config.yaml
num_hidden_layers: 8
hidden_size: 512
num_attention_heads: 4
num_key_value_heads: 4
head_dim: 128
intermediate_size: 1344
vocab_size: 8192
hidden_act: "swiglu"
norm: "rmsnorm"
norm_place: "pre"
norm_eps: 1e-06
positions: "rope"
rope_theta: 2620.0
rope_fraction: 1.0
qk_norm: true
attn_scale: 0.141
bias: "none"
tie_word_embeddings: false
parallel_block: false
init: "uniform"
init_std_qkv: 0.0161
init_std_o: 0.0
init_std_up: 0.0161
init_std_down: 0.0
optimizer: "adamw"
learning_rate: 0.00149
lr_mult_up: 1.07
beta1: 0.95
beta2: 0.99
lr_head: 0.00624
max_grad_norm: 1.0
warmup_steps: 350
schedule: "wsd"
decay_fraction: 0.444
decay_shape: "linear"
final_lr_fraction: 0.0
batch_tokens: 131072
max_seq_len: 512
doc_mask: true
train_tokens: 617900000
max_steps: 4715
dataset: "wikipedia_en"
MLP neurons of a small language model. Each row is named by its layer, matrix (gate and up: input weights) and neuron, and shows model dimensions 64-255. Each number is 128 + 24 x the weight over its row's rms, rounded and kept within 0 to 255. Numbers have three digits each. A neuron's up and down rows have the sign that makes its largest values positive.
Before each neuron's rows, "fires after" lists the tokens most often just before its 100 highest values on Wikipedia text that the model never trained on. A number after a token or word is its count.

fires after: "," 61, "." 29
L2.gate1013:137137106109109103072140122181129113144131131154118193127129158125158106126161120114154120144138118060132139056127163182155138078151169130093177143111124126151140084107142130123091109130163130158100101168092086137136160139106088115166113110146095127111188085097155109113155125119157147130152134109145159131132123141120118103111151110104173159148087122154158164104103117141145142096118148149129113163106173148155116139078084164138122128121148132162166150122141107147137150103110105092122135156135125120087129083126141111100140148116137130128145113194142127114094137136144157120
L2.up1013:131155139113193127107107125096112167144131100093127145117150144133139105155142129124133071116106110065137142109087142113095142098127130155130143143152181113125131158136182134192160103105146139125126107168100124145174167155117115133158150144146115141119114165149167144131145121093159112115164122105151109133126154110133138134109118095132144158114115153142078137167113110121100148097088135118131125174150096137119178175130119100167113137119128109124141155143086086105127130099153126091138142133166126159121140125109163153116147112136102115108112129150107132130113107135154125136

fires after: " (" 25, "-" 15, " \"" 14, "\n" 12, "===" 5
L2.gate256:139079133149123105090147094153120126125128134157121116100140109074137156137104090169116155129144153142081085096132117121125134119117133117137138122143135123127113112113092107146153115107180119152118130123126104102155109134105159144168158135130147113101109116129081096195140142093075122141158135167136117173135145162138086165114163128150159065096112191116105100149129115136107090081111153183161130150138193120128082099109119130100138104135117127144122121088132132111113172161130131145095138125156141115106149091137118124117171159153140118138084126106136095148122133086111118114
L2.up256:154089114129131085110120120132133139149131191114145090099153144149109138154128129139158136149119146126080145143142122164107137111128146119161108120136123141131145135138144141153154175146140117133152155102101132157167084142146134165158144167112147135127109131161107130172154204113104093147171133135128137103110096150129110138106127126145114127119123175089150135147132113150131124126145174161148157131106122136147118128128097104121124142137127103150190113121139115075080137151093086173138128112143147163112111155133119107128135118129179144146103109103114128161149097115169125129

fires after: " |" 47, "N" 5, " of" 4, " M" 4
L2.gate1099:099155103122143115132165127112150118120120075100117143132152112167116123139120108126141137127086167133119122129119153150175071092146133116118109117167127133157150099144134121143123103089136123103119134132132138135109145108110120101127129152122148115163143135099144136099120112092104085129110081079112126134131145141133150186129126102137142122158166140072154124097138105124151114149078141171156113116080148146125168122147148148099113150123128102112133107155152114075118124129172103139133140131101096103097098118144172131108120149149100138124126096169115140115092150137118114110
L2.up1099:139081107113128127078154165082091121169125151133150098113139133108138156109139132140143146098163099147105110161148167098103150109101116171155183121101138134157167081133128119132099122060084137117123155090125118116124122130143153097117108144115135119140106142120108118121150129115147140129148131121133146114168140130142110133132151151109136127153091118125066083140152127130144127122124072134111127088099132109119139112153169136086098141182188122185102113081124135132136104104136136104097129126105122121119201139154114129195128129103099131136147127130145136151134110109102175105

fires after: "\n" 27, "." 25, " (" 22, " \"" 6, " " 4, "," 4
L2.gate1138:096129149156151138150163100136142140141147123125156134124128151099118114124080125154087142143158116121098122099166113090112093133145140157158120118129103107160123120149107129138160082124141107180085127122139107108112141131097112125125123139100128115083096108128101134122160122139120167154110150093201093128150141110120079100109114189100142158165114104078106134146152136070134113114126110174127169185132128128168137150138120191090148110135151145092129127124134108104143125149133162169136104103150152123126178124136148112172145146147135138095124165087113108117162083124123169127
L2.up1138:138194146128128090147110081115147133121124146124135161109137119108131146152161093123097128116152144113116104148103129086119117133144143129131106105085136152127169115121106184127083133158090138118119123163172157164118118155163129147136157149110138126121145109120154093133153119129125132093099133126108135110124145126156140105134140121129123131101136163076114147192102130081086123103103079109144106127083131126115130133160121142151142182121119078110132115140135144115124119141115074169125153120161151140152105126164140142122145063145102166170149132108102125141097137086140101134

fires after: "\n" 24, " Mad" 18, " (" 7, "-" 6, "==" 4, " F" 4
L2.gate1217:114134124152112130147100125138105172134109142126140135118127102104143129136125163156094122158096122153134144116128103098117082122113123126162135112161166117097119113161118126126109164097162161093120128129138152102116111113116093129148103155157096116099096121171131145087150089129114146074134174098116132094092188098126137126186119121119073134129109136178125153125114099132108153154095121170176108119107062158132146106138136138141147162111109126154163142135128129097120075119117139156102140121127112154088121113119086118108134133147124071142181119119101106128139132124120122104
L2.up1217:128152105142141161133094120146124138122110148133118066130146141161130164137141135146155118164122139165152155122132118158163106103149157117113145165119142114140131074129130121135120164124098109102096126101130192113150152097094135131117136116174133116131114120160158127107177102128085136069153130114097092126148159108136099128141163130124121151159098144187134137141109137146160154145150131120148161140133149151121113124144106141168137138123101109114133116141119133114144162132136167119142125145138129169087125125128108109108157132139079126112071105132143142121124148109124139158

fires after: " (" 43, " 2" 7, "\n" 6, "," 5
L2.gate560:117136108119171135119109118152092154074115114125128140143122133175120128153123109127112141152147116135135141094148175143109108140092127156132155123113156146153100141103120116108112137157148194141134172180114135142128110134177103167144114097114093148176143147117155120093153139151094134121143100109077151088109176149148119152142133152137145104119158120126101119142122096144098094112090094173165093121118149129095116113158104175138141157109124181151151117141105126104119134139178132133138104098097122147148124113097127123152160128137108090113113113155115109138135095137151134102
L2.up560:133148153131171145146144118176098115137097116158116144099145096114109160101144137117106142113147101152122138112142099137129132078117131115162094104184120143128174138136101119079104110168135088128116137102139140109097176087123110118151129097105117122134097177128133160126105199141121127155108149152103157116143149166125164160158127148124115140081097138145146123129105144137108096135143156149130152111095109117097115147121106146121120150134146121129085154109164181127117064152117095095130118124084109113122097161122117106117101092092129140139120157118151158128169207133132107122

fires after: " \"" 38, "-" 19, " '" 8, " (" 5, " “" 4
L2.gate992:092179103122131147090115139128136097132174120094167089092195121171179136092160122113108148122115123118081130126135109168135118140107131141120119135148107134115148122159110158109099118108112175176116109122114117154123120137146140131149113108093145116135141143071131132166116167125105134089160097139157103120078145140206160128121101126100109143122121137119092135154092107154127119113154120142127180154112123136070104107146123127109119132115095096160096082100132116167126133151150093125105129114121126126119066111147128154172081114097151130131101142118126070086124126100189146138
L2.up992:192123147094165145110150117158116108123165175120127139141144105134125098114101178148110150136144099118150136133098138139098139162095114082127136104119148143124101126107129120096169103131136132122086157144128128116129125093156122139109135076142158152141127118129125133114166149072144071142137142129129088121131113119144091127098130142153126074119158151173127151172177157106093102130124149122135147141134133141142137128103142101111128129160101105149108122090124148105126095156101146214154154110114132090120129151095121133154108159141190094119130196083107113105108152120123104090

fires after: " (" 28, "-" 11, "\n" 10, " \"" 8, " d" 4, "–" 4
L2.gate419:139130155134153085151103130156090106169141148107111105098158148135082147152116106147073102113134105094080124124190149126171189110141134139154131147185136101129107107129100121128054149082125074083082154121147156131127142156153121121108119152146126144059132119163126103129139153124074087112119149106098128110125154132101100112169147148123090153120102131111121129114103186137140118171113111130136155124126175126170133113121120091130121112102171180138109154096120119154132090145136162128118141157108117126050167106156141117104141147166127134159101132128166112163132127098119126156
L2.up419:126117129144121153149068071112159094141127165142130136151112134170121145093121121138124106155152143116111097181107113096133160113151124094160166162127140114149139069106125075097129169142149124125120160112123121143166150177071122091114138167125115097122104105122085141160139152124147164096127123140129101129119154106130132134154101121153103115101088144165132139106114105139160105144128129160122134111108075128150104097158094110138114100091126161126099134107086131123135119138119121074120112086120110090102096134141108147119091156119173123154115122138102102145117123112141149103

fires after: "\n" 65, "1" 7, " am" 4, " (" 4
L2.gate777:143112130105184132089148123150079129162119118104161148125106145098150152129083132102127137141130088100102087135139090149120107137140140169125127113152141112101111118147084131153120142114137095171117177154103146109154146116105147114127148154121131132133095079128141122128145163111081113097138164157156119111161135122176111153146138155157127145147135114170129130116118135110127130090118148139117117106134147118118113131115121148125130077119087141133146148135156116150116143155150167096107141118109147138119129083170175101142139103107163126109133092097109087139152141155139113122
L2.up777:139106143094162144147144109177109105148129101088177125155150144084121131146139136106138142163126131122098150130138132138132130077140146171170090136159163117141122134147095109100135126120093078113135174174129104110148118094132092116100114158136155138093087123116150121127137137101088131127141168164114098074102141080142109149179118134150096155139130116137141149130128101147107111143129136152119097129154064153105089099122118105139118128129091157129147098115152144123133138140167097148126079134140124181066096144133164113082112131119098136125123147087133127162150097158163126092

fires after: " (" 21, "\n" 15, "-" 13, " \"" 10, " re" 4, "==" 4
L2.gate341:126109107151172134060107107163098112121121162102121121124174105131132162107120096109139150130126134127088120178107174144119140132106094110143166140159146110121113137130100088126094123111161120158104078154192122121139114139142140149167136127171136183159123097093153157117131110156132120139098161085104133120119095143156127157147163107126124115115140115113088132144111179085120111143140150125136119150103127111131167092154115125124123119108164121113091123143124134164111143162128134121141149109126154120117086135160164106109112107104118152155160110113130135109140143150148166164
L2.up341:124121150156137148124097151140129145141155118062143111207138125135147143156121143117135123098123110101129146149124175119145160204140153152168154125139118157136137157138147094107084126132148128147120104168156128102146170143109126113149140130112129162121134150149174138167078078124143137138111133120137099113111112129127147173102133152092091111133114124105111139100132136089125080168131079109150110115112105131125069154149170139116133152161111120115123148139154150131094112177094108166136122154140122132113108123137077108160100111098140118149120142116061111171118083096096094148

fires after: " (" 17, "-" 14, " \"" 9, "(" 6, " r" 5
L2.gate680:118146202132135128109144085163103153148151131143148100133145095103155127128151121151113128116102139125096128103144107152122164181080160131148138165134130129135114111130115136120140132106134144147100154154144146127094146131176126155099155128120071146126141143143110165128136156156097126121171151123142153077088089145152129107117127148185136084115104153101131129142082161122124109089140129108150137122099135146117141111100094132095098108098130104119108144097095142106113181122137126111112071101153109142119089086159135149108127159135125136153085131107151130093091143147148118108
L2.up680:137109109187158157115130144126127106103133157117103145121102160163127133111118120130162148153144157092097128120154173118141155106116107136115138134128160130134098127102100114152132168154162130111104131130114100126082098173140179093159125134129121099138153156106101124099149131158102100088117138162116148096130147127122105127135124154121163107106166116134102142177164120176144133165093152139149081125105107122104136106104133090068158105132154115113126138110133088162133138134153155153135122114160159135099118123148135133141111147104177084131116136111123097146144119122107112213

fires after: "," 32, " such" 25, " well" 4
L2.gate137:141135162086174186124107115155095138098077093125158101132077139123153126146098135143101104137133130144087128135121088146193095140108107154107170108141164099165128133099116129121135154099146132139080140173127100105098140123142120152118108099095111143132127123135196115124131144129137126113167095113123136128150133115154120183154132175139191136136099152119142107141119121138115125112144087163147123144132116184088147136099112134117144115088156108096110116154135133091136155131115141106110123138124142130099157115137160149121138146124100161104090142166088116178124171101123132156
L2.up137:118135144126159160144138128154137132159105100131136127111136124120109120139093134170152124142154180156100163120132131173147102129129109141122150101136129106128080114038104108178127131106168099144098155139152115133098150140104162119111136122064114089135145112133166119083131145195114115166157134131099105146173165095146138187117098151135154148162144110085150121152121164135157155115105141158108088135116093122100179165094134134114146111113123126120094101138135119171119148121148151053114109138118110176115146138170142137114154118133132118126118129153103087096147147120134088169

fires after: "\n" 29, "." 17, " (" 15, " \"" 4, "el" 4
L2.gate850:119130161133143107112119136164126179104144141106126167127146117103102124156116114161113108144130138129096136090126130120173131159124152185159156142093142140168122103138113140124096120141131190168104139117121120120118139143166157120163148125131117129127181102150176085130113166120158157107157135145178083077107144154114140134080153157159074137148094114152110121138129138086135119116129106109172105169110115112146166148149118165130179147105156116125163156146076107125152103137165163159163106131134112111134137110112146080141103121112150149106149107126097101122153151135133107102
L2.up850:110135133119156080115124086168119143109136158129111108121130119159128115110175144171130144135122140100138140148156137105166146162101141163166129133115138157110096104133090108157099135141156147134118115154117155089121135178110161098159123136131090127137159150145158132131121157143103145135119145127125103123101129106137162096116129143144156090122098159111133107147121146148121163159131156104166127171100143130115144136114135150098142139082152137133097137083152109107153129140077125166116114178167081099139118167108130107161076133129147139059154149125126123089088143132132082157

fires after: "," 54, " (" 8
L2.gate1336:116115123123120117075143163095060131139093137160088101134119142080120152190124121134129096138132110116161105094125148116140111127157125133112110094111152164123107115147089150156161113127176149112154147100143151142131175181154118170097112134136097140140131107132175083094131140138141117141122104140145136138130141111143093140124186183113146124098121153154104164116139154117109143147131125145112121138101152138159096145132095168141125113106153152092126141127145088115160177132071108126141154132130140183129159098153166111119134121144121087123128063139107142110107140117132134151
L2.up1336:154111120122144126103140135112128140103113111116130154111162141170143151143142093163134157125160135131162118066130146148163077137085144136116095128111126136160146143115148113111087113108162134111125169128133120095153119171156128128146136136146098126162123106110109098103160143113129143077138114063126112103122112167130097119131131102164137144111150144094109145168151134142137106091084106121162111146111131112146128130123138133089121165085147133116163144080146142152137102148099120131140116109114115121120116095116135139098099108158161118138115156128108110091129128107119109128

fires after: "." 67, "\n" 17
L2.gate208:099088112141103096133137119139117178127115159157118177120098107064137115112131143125121117157115110107114119081151104116117132106100141146094180109116145160111165119127118111138119094117128156181099135136167119135151125089134112076165109116164145099118172136122137109099146120158146103089140137115148091121144111161135095167110110135119121110135155120117126112139090175124143118115117121132160123164113159141095120151138097159120138100139127161126123152092101140140139173181146087118119100171129102089123161119146119123185136132105156122109172095090128178174149146111151124132
L2.up208:164121144084118073158122136183130162107085172130138162114133149155138146115142121123126133093144132134146125137084127091096143146140083162133118148135134123130165156108115119148145143071142128150139124115165147165118130139146102091153130140156098171101121149117136115122125133121130133126162099158114124142130126194165111153124131130147141106163159117126130112110140137089138128123091168182133163139096126195118113113135118098110146123194087094173124135156126118182133161109104113136158115130148074100088125142156132124146149136094152119120095153124129103133094164131161137137